Weights of a small GPT-style language model, trained from scratch on English Wikipedia.
Size: 13 layers, width 160, 5 heads of 32, MLP 640 GELU, vocabulary 32000.
Architecture: LayerNorm before each block, rotary positions, biases, untied embeddings.
Training: a variant of Adam for these matrices, 427M tokens, 9277 steps.
MLP neurons of a small language model. Each row is named by its layer, matrix (up: input weights) and neuron, and shows model dimensions 32-127. Each number is 128 + 32 x the weight over its row's rms, rounded and kept within 0 to 255.
A block is one neuron, or neurons of one layer that tend to fire together. Before each block is what it responds to, as a language model described it from the Wikipedia text at the highest values.

Description: Noun after "the". Common head nouns right after "the" or a possessive, often in fixed phrases before "of", such as the course of, the house of, in the first place.
L5.up425 [ 83  81 128 106 126 125 131 142 120 113 140 125  66  89 145  55  72  99 167 170 116 118  74 158 149 113 124  63 128 123 149 128 126 114 110 179 146 115  71 150 143 110 152 133  78 142  97 147 127 138 147  99 175  94 110  86 122 134 192 154 209 131  85 128 118  87 164 124 132 127 151 129 103 107 157  76  75 179 169  53 105 168 153 140 152 151  83 154 139 165 130  73 151 189  85 145]
L5.up451 [139 106 131  43 142 186 107 135 137 133 113 141 119 150 146  79 116  62 169  83 133 129  90  96 142  89 126 112 158 115 146 123 106  82 155 132 171  89 121 148 139 143 186 125  55 142 165 117  85 144 202 138 154 134 116 130 110  99 112 138 144 124 179  95 186  91 173  95 119 160 127 127  92 172 157 157  56 135 128 107 123 170 150 130 123 112  90  70 140 174 120  99 148 139  91 155]
L5.up545 [124 128 169 134 135 112 120 134 177 161 129 118  35 112 173 103 130  84 114 108 180  73 107  43 106 141  95 110  83 165 112 155 185 105 147 160 133 127 133 118 113 117 150 147  81 164 152  89  58  84 146 124 125 152 195 117 120 122  89 129 162 100  95  99 120 151 142 127 141 167 107 122 184  92 113 136 106 129 119 144 141 125 150 119 161 140 103 122 163 169 105  85 136  96 130 146]
L5.up629 [118 134 108 149 116 128 125 103 123 122 156 144  84  93 158  94 148 118 195  91 143  98  34 141 156 118 147 127 155 110 131 138 107  82 105 156 141 162 101 151 138  93 147 101 128  51 169  93 154 118 136 167  96  37 227  92 104 108 200 146 137 152 132 133 138 100  99 105  97 106 166 128 150 133 158 165 117 169 141 131 159 174 128 162 179 139 104  38 104 138  65  77 202  95 135  89]

Description: Token after a preposition. Fires on whatever word or word piece comes right after a preposition, mostly "in", also "of", "to", "on", e.g. in all, in other, to also.
L3.up14 [ 62  99 202  72 139  70 133  97 113 165 172 147 131 102  93 106 152 128 174 227  68  78 102 114 194 143 114  72 107  99 122 136 114 127 150 171 192  83  96 101 162  82 158 116 135 124 110 179 165 123 115 184 102 115 123 136 110  90 148 169  88 146  87 162 125 145 111 145 114  93  74 127 130 153  77  56 120 153 143 138 120 157 116 105  99 100 117  95 170  88 133 100 189 155 120 129]
L3.up41 [102 138 186 114 106 123 175  90 151 159 122 208  88  56 124 104 150 166 125 200 123 138  81 115 175 119 115  97 106 105 197  80 107 115 112 142 171 134 112 106 100  91 167 122 170 138 132  95 154 136 100  98 154 108 166 107 122  93 168 162 127 165 115 176 194 121 134 110 152  89 106  85 156 116 126 105 139 189 123 128  87 124 145 144 106  62 105  95 186 128 115 138 117 146 117 105]
L3.up298 [127 112 170 106 155 100 111 121 100 160 148  81 121 153 137 110 197 172 134 164  52  99 156 150 145 107 138 126 108  57 133 173 181 118 134 104  80 104 129 174  87 145 191 118 156  73 188 124 109 123 108 169 114 127 143 146  55  57 163 154 154 164 138 117 120 148 143 169 116  67  58 101  70 145 149 116 159 171  77 148 119 136 111 145 119  76  50 123 143 154 130 165 113 156 178 138]
L3.up588 [102 151 128  79 167 135 120 103 145  77 159 125  98 132 115 116 100 109 115 148 130  32 152 127 138 131 124 146  84 179 182 159 171  94 190 162 104 144 122  85 155  99 164 143 144 154 118 173 155 113 109 120 133 162 121  81 127  52 140 146 117  94 129 120 168 124 143  99 157  82  51 162 127 129 106  91 152 165 135 116 112 185 112 108 129  98 119 240 158 113  95  98  93  91 151 123]

Description: Setting or event head nouns. Head nouns naming an institution, event or time period that frames the sentence, often after "at the", such as University, Festival, Conference, quarter, semester.
L8.up345 [108 163 196  75 153 120 156  98 161 137 139 122 134 152 110  70  43  77 111 134 123 117 110 128 184 122 168 140 177 127 159 117 120 111 126 169  99 155 162 142  83 162 184 135  62 151 153  57 128 151 166 104 148 158 133 103  75 132 108 187 102 115 137 142 114  94 145 137 150 125 147 149 125 148 103 137 121 165 127 141 178 159 120 145 168 142  73  48  77 128  84 120 140  81 132 138]

Description: Word after "in". The first word following the preposition in (also of, into, at), often a modifier or language name, such as French, Latin, contemporary, early.
L5.up361 [120  71 195 111 124 108  93 121 127  93 138 157  59 127 165 123 121 139 120 156  95  77 182  82  97 127 137 140 124 151 112 134 106  95 111 185 168  98 159 154 129 116 191 130 183 121 169 113 131 113 105 122 126 114 111  41  62 114 164 132 160 143 171 102 127 164 168 162 186 126 112 113 161 170  78 136 114 145  98 141  96 115 114 125  73 136 110  84 185 145  88  85 157 101 139 131]
L5.up503 [101  83 159 137 180 113 155 150 156 125 143 114 136 114 134  90 131 158 123 196 119  58 140  76 153 144 120 114 148  92 141 137 123 167 129 203 133 121 107 110  98  62 184 157 159 121 107 151 186  86  65 142 130 165 143 109  63  95 130 125 149 150  85 164 127 158 112 183 162 148  45  95 138 114 103 133 145 186 118 174 108 134 122 138  95 127 119  81 115 146 160  90 127 120 155  95]
L5.up511 [114 134 135  86 119 103 153 168 116 127 126 122 101 108 139  29 130 104 130 192 157 133 124 100 185  96 163 127 128 171 160 119 163 174 129 157 177 110  91 156 136  83  99 121  87 176 108 127 136 169 151 218  65  77 111 130 149  86 157 134 147 113 116 182 131 171  91 176 162 157 151 116  95 144 124 129  95 156 127 150 106 121 153 109 155 121 104 112  99 161 116 108 194 106 134 161]
L5.up623 [ 39  95 141 105  86 130 126 118  94 201 127 117 123 131 140 100 144  83 176 151 137  95 116  81 122  97 131 134 153 139 151 151 161 113 127 142 190 121  86 147 114  71 139 113 158  95 163 203 140 111 132 191 162 125  98  92 125   9  88 133 151 148  71 132 167 133 107  92 133 116  79 121 143 179 139  86 184 146 102 151 144 111 132 112 189 163  81  90  93 121 152 114 124  97 135 133]

Description: Place and date slots. Fires on "in" before a place or year, and on tokens inside place names or dates, like "New York", "central Texas", "22 August".
L8.up127 [ 91 131 178 121 141 169 180 146 146 129 131 126 133 160 129  89  85 127 163 152 153  46 110 119 122  74 153  88 141 142 117 189 129  83 150 107 168 124  44 114 118  78 122 161 175 197  40 157 184 171 103 156 159 141 128  89  67  86 138 151 166 128 177 158 196 175 114 156 147 164  79 117 155 120  86  84 141 170 126 127 125 143  93 180  94 161 104 124 140 175  93  99 113 143 118 147]

Description: Modifier after "the". Ordinal or other modifier words right after "the" in narrative prose, mostly first, second, third, final, last, early, also years like 1930.
L3.up106 [186 105 147 117 125 178  95 146 165 118 158 107  92 122 139  93 156 145 139 152 214 114 136 146 123 105 125 164 149  78 170  75 102 103 101 124 127 244 154 122 143 120 147 172 133 100 112  94 135 134 135 146 165 102  91  89 100 143 156  76 116 128 154  94 142  82 159  92  96 114 146 102 191 130 180 196 116  90 177  91 141 125 120 176 100 166  89 151  59 115  88  88 158  96 104 176]
L3.up305 [154 113 110 118 112 192  80 196 112 136 182 138 121 156 138 117 144 145 152  66 165 142 131 118 117  95 150 142 172 143 104 136 109 117 124 132  91 206 100 127 154 162 126 129  86 149 123  82 134  91 123  84 121  55 144  70 151 194 191  87  90 103 188  95 132  96 127  67 148 128 181 181 147  60  99 122 162 137 152 128 153 121 200 189 106 162 141 124 120 136 110 133 157 154 175 116]
L3.up501 [138 173  97 134  85 124 190 198 122  71 156 122 120 124 141 135 149 158 139  95 170 129 181 102 118  84  61 138 220 133 120 127 129 165  97 126 148 117 100 137 172  91 208 136 114 146 123  72 157 116 112  85 184 131 114  95 118 159 219 155 110 131 150 114 115 136 104  52 149 135 163 143  92 104 126 118 114 146 147  63 130 119 147 150 121 168  68 133 117 171 120 131 139 131 152  77]
L3.up540 [119 132 129  81 191 170 169 206 143  77 185 143 112 152 167 107 183  98  88  78 118 140  77 128 159 138 142 108 183 154 140 129  94  93 120 128 143 171 123 133 154 123 155 145  61 127 124 138 150 133 162 188 139 142 133 131 147 128 149 139 101 137 153  89 137  81 151 108  97 165 135 114 126  98 167 106 115 153 137 100 114 130 140 176 109 111  46 158 117 114 144  71  70 218  97 107]

Description: Word after "the". Fires on the first word of a noun phrase right after "the", especially numbers recalling known groups, e.g. the two teams, the film, the party.
L3.up102 [126  94 109  73 135 171 132 155 138 132 145 167 118 129 129 140  66 137 105 109 138 118  90 165 111  60 141 179 171 165 152 138 175 122  88 142 108 127 179 153 100  95 163 139  64 186  93  72  85 156 139  98 172 108 113 168 121 166 153 148 158 138 173 130  96  90 139 169  86 153 179  89 170 107 140 113  85 124 122  86 152 134 104 133 125 140 101 120 133 107  91 126  73 182  71 164]
L3.up378 [145  56 176  95 106 181  65 158 127 142 154  78  80 161 147 150 116  83 148 139 158 154 123 181  88 107 105 173 154 140 139 114 118 108  68 177  79 168 148 131 105  67 113 125  69  86  81  63  90 123 117 120 157 162 103 151 133 164 152 136 143 132 174  94 155 155 146 103 107 111 191  96 195 115 130 108  91 146 147  50 117 115 145 137 161 152 104 101 116  75 127 118  74 202  87 136]
L3.up412 [180 105 115 102 192 152 136 158 115 140 171 136  99 134 113  87  88 125 124 139 120 156 125 110  76  61 131 122 189 192 117 126 114 108  88 130 114 154 143 153 144  69 151 156 101 165 128 112 143 118 131  69 158 142 134 165 118 145 193 109 116  86 179 129 155  80 153 126 110 193 168 140 197  89 138  84 108  94 102  44 156 175 129 133 101 139  74 131 129  94  62  87  91 167 133 153]
L3.up591 [171 126 137 114  98 154  93 166 156 152 179 130 109 130 155 108  46  74 148 109 156 122 123 188 135 142 145 145 179 159 130 132 108  99  70 155 116 154  94 128  93  77 130 181  65 166 140  97 117  73 140 123 106  60 126 109  94 119 163 178 114 111 218 132  99 138 164 162 130 114 202 145 146 152 158 147 111 165 158  72 187 141 120  95 124 204  65 124 121 130  66 101 118 150 155 132]

Description: Coordinating "and" in pairs. The conjunction "and" (sometimes "or" or a comma) joining two parallel words inside a phrase or title, as in Old and New, Rock and Roll, critically and commercially.
L5.up111 [142  78 119 131  98 122 180 139  85 114 122   0 133 111 129  94  79 126  96 158  84 112 146 111 113 202 120 124 156  79 118 100 104 157 104 178 131 112  74 109 101  56 126 132 129 155 112 166 138  67 102 182 149 135 121 154  58 133 174  64 173 183 166 135  45 153 105 125 144 134 105 140 123 170 121 162 112 114 151 144 158 126 139 100 126 162 112 116 161 132  97 157 105  98 124 149]
L5.up383 [160 158  70  72 157 135  85 132 104 157 153  62  85 153 155  94 117 152 170 102 147 152  73 113 153 130 146 148 134 120 124 121  92 105  96 134 118 163 126 166 128 110 108 158 124 135 149 123 125 144 115 137 103 120 170 114  69 114  81 122 137 174 177  77 124  99 126 114 140 145 109 128 118 187 221 149 147 161 100 108 199 111 147 131 101 113 116  58 136 168 124  77 126  84 102 113]
L5.up535 [113  80  92 107 134 101 135 220  15 191 173  84 132 155 132 113 124 114  82  92 124 123  96 101  88 163 102 129 179 178 123 146 137  94 116 164 107 139 157 130 100 106 128  33 106 111 195  46 106 143 112 161 102  93 110 127 143 137 148 126  81 122 129 156 153  79 115 161  99 133 179 104 150  99 151 168 130 149 119 113 123 155  99 133 112 135  76 123 144 117 130 153 162  82 146 117]
L5.up571 [157 119 151 134  84 184 212 175 158 121 178  83 111 124 146  59 140 148 129 238 127 122  68 145 103 131 127 143 156 155 119 143 142 119  88 189 162 128 155 128 151  89 202 171 103 155  86  80  96  93 104 120 114 107  96 139 138 146 122 115 129 109 159 148 115  95 140  78  64 135 129 104 156 165 147 147 211 125 166 147 163 118 130 142 103 127  82  60 122 162 150  99  70 125 101  94]